python train.py --intermediate_size=960 --hidden_act="gelu" --norm="layernorm" --norm_place="pre" --positions="rope" --rope_theta=10000.0 --rope_fraction=1.0 --tie_word_embeddings=true --init_std_qkv=0.0361 --init_std_o=0.00769 --max_grad_norm=2.0 --final_lr_fraction=0.0 --doc_mask=true --max_steps=9876 --dataset="wikipedia_en"
MLP neurons of a small language model. Each row is named by its layer, matrix (up: input weights) and neuron, and shows model dimensions 128-191. Each number is 200 + 40 x the weight over its row's rms, rounded and kept within 0 to 999.
After each neuron's rows, "fires in" lists the words (lower case) most often at its 100 highest values on Wikipedia text that the model never trained on.

L7.up664,232,264,157,178,234,206,218,210,174,199,226,229,221,229,207,282,234,184,206,324,179,175,219,230,222,272,210,185,227,114,244,214,222,218,185,182,151,177,198,200,222,237,177,129,238,169,272,116,201,124,235,218,247,145,254,242,248,265,172,166,201,221,235,170
fires in: "the", "is", "this", "s", "a"

L6.up685,239,246,203,198,221,218,220,232,202,226,258,197,163,222,235,253,197,175,133,202,170,203,154,243,210,218,163,202,159,218,241,183,186,172,207,115,203,126,212,233,172,187,144,180,216,158,267,168,204,172,220,152,294,180,209,264,201,232,150,175,321,173,189,222
fires in: "the", "my", "their", "most", "s", "his"

L5.up893,128,263,210,255,192,201,184,181,194,296,185,121,225,249,116,135,200,169,203,174,237,189,273,208,188,214,156,257,200,153,226,193,202,188,165,196,203,275,216,186,269,236,193,163,240,151,180,225,160,203,189,222,241,241,185,250,218,187,172,220,237,244,216,175
fires in: "is", "was", "were", "not"

L6.up719,225,241,206,138,201,169,256,230,177,241,183,257,180,148,196,209,238,257,243,253,252,234,147,263,200,218,260,166,254,165,146,192,130,122,175,104,251,165,133,223,164,250,222,288,221,204,243,193,174,206,181,179,254,170,133,206,166,219,222,170,191,160,250,175
fires in: "and", "of", "school", "in", "college", "a"

L5.up145,202,189,215,172,228,153,209,214,273,229,239,228,195,121,223,241,265,256,174,165,223,179,209,140,119,177,198,228,233,123,202,168,204,250,143,272,204,148,133,172,201,262,153,223,157,212,205,172,135,118,215,190,216,243,218,106,122,148,194,196,173,195,206,130
fires in: "was", "had"

L7.up882,147,149,139,143,186,196,276,187,192,152,196,144,130,133,220,155,173,219,218,242,238,245,201,182,192,183,178,161,215,203,171,178,205,166,187,192,210,206,229,206,122,206,260,205,198,210,227,229,204,236,236,213,220,213,184,241,232,207,186,205,153,243,285,210
fires in: "the", "a", "of", "s", "and", "in"

L6.up880,209,169,258,212,198,250,199,192,209,267,238,189,238,184,205,158,179,172,228,187,257,193,218,140,209,198,169,147,232,195,194,243,210,196,124,168,260,179,231,228,152,159,190,205,226,234,168,276,245,157,197,147,228,208,229,285,171,194,229,288,215,216,181,152
fires in: "is", "a", "an", "was"

L6.up744,246,194,227,164,191,237,187,255,267,144,169,210,171,185,214,155,167,142,118,225,269,227,202,199,181,249,159,205,174,223,142,188,206,209,247,135,219,232,245,261,263,194,265,228,259,309,192,221,197,184,203,174,147,273,144,233,230,187,209,96,185,185,242,210
fires in: "his", "s", "her"

L7.up835,216,245,165,167,178,144,306,198,173,165,248,181,129,227,211,140,193,188,220,249,251,179,223,225,192,195,107,227,230,221,251,91,211,209,146,143,209,222,190,148,237,168,155,185,264,207,209,204,210,137,214,181,269,213,216,195,160,207,178,221,155,170,276,247
fires in: "his", "its", "s", "their", "the", "her"

L5.up381,242,170,177,101,224,102,268,253,240,145,244,172,175,263,171,184,170,187,111,225,263,198,155,226,155,177,227,234,137,210,131,221,151,189,271,142,228,194,238,288,221,220,177,126,176,207,225,137,221,235,264,216,224,243,161,223,152,235,149,291,198,193,200,226
fires in: "the", "european", "first", "algerian"

L6.up844,136,142,208,248,240,164,207,168,208,269,154,219,188,184,193,293,192,150,203,151,168,270,167,264,207,198,178,247,226,218,226,232,199,180,232,211,243,219,178,159,209,204,143,235,267,146,204,196,175,137,162,162,214,255,205,144,139,151,221,164,168,176,285,223
fires in: "had", "has", "it", "having", "have", "he"

L6.up633,234,228,273,212,185,210,268,239,246,267,179,235,230,147,192,217,228,192,208,269,102,240,207,178,243,243,223,189,146,209,168,153,165,214,218,209,188,189,161,219,180,217,230,239,174,218,173,138,189,179,143,128,223,175,184,140,172,240,167,161,145,216,239,258
fires in: "in", "from", "of", "mr", "since"

L6.up896,267,177,218,99,222,168,187,201,255,142,170,220,196,178,154,201,235,163,230,287,231,146,198,369,178,204,166,198,211,229,154,165,192,167,182,148,203,206,207,275,162,142,231,237,138,197,182,210,228,247,180,236,204,189,199,282,207,206,143,189,201,200,215,138
fires in: "his", "s", "her", "their", "the", "billboard"

L6.up119,146,198,225,178,235,217,160,208,122,207,170,200,222,187,164,269,208,221,193,242,182,196,249,200,152,204,208,149,241,160,165,177,202,175,198,205,235,227,133,190,251,225,217,228,212,186,210,188,229,203,141,243,238,171,213,151,137,194,224,189,250,141,213,219
fires in: "that", "a", "which", "the", "and", "these"

L4.up557,257,203,279,133,255,181,188,212,139,218,114,183,262,230,203,177,171,151,114,218,232,180,148,226,205,230,245,215,144,225,217,125,270,249,249,270,158,182,163,221,219,209,238,262,201,241,185,175,239,227,171,190,197,253,222,159,146,265,203,206,163,232,212,164
fires in: "of", "from", "in", "sq", "within"

L5.up24,239,172,131,249,256,200,183,205,200,224,162,193,212,216,210,205,171,198,175,243,204,222,162,202,175,243,161,258,155,280,204,145,225,251,152,161,212,239,205,247,151,246,237,146,155,240,233,156,227,226,151,155,125,253,164,197,172,179,189,189,208,148,293,190
fires in: "s", "in", "policy"

L5.up76,248,177,209,151,187,182,192,152,227,198,194,254,218,186,278,241,232,207,179,229,225,212,173,230,181,162,145,247,199,204,167,137,171,155,236,266,253,176,208,208,219,136,169,189,227,131,141,215,245,175,242,229,240,299,177,258,128,233,202,167,221,219,230,227
fires in: "his", "her", "to", "album", "chart", "of"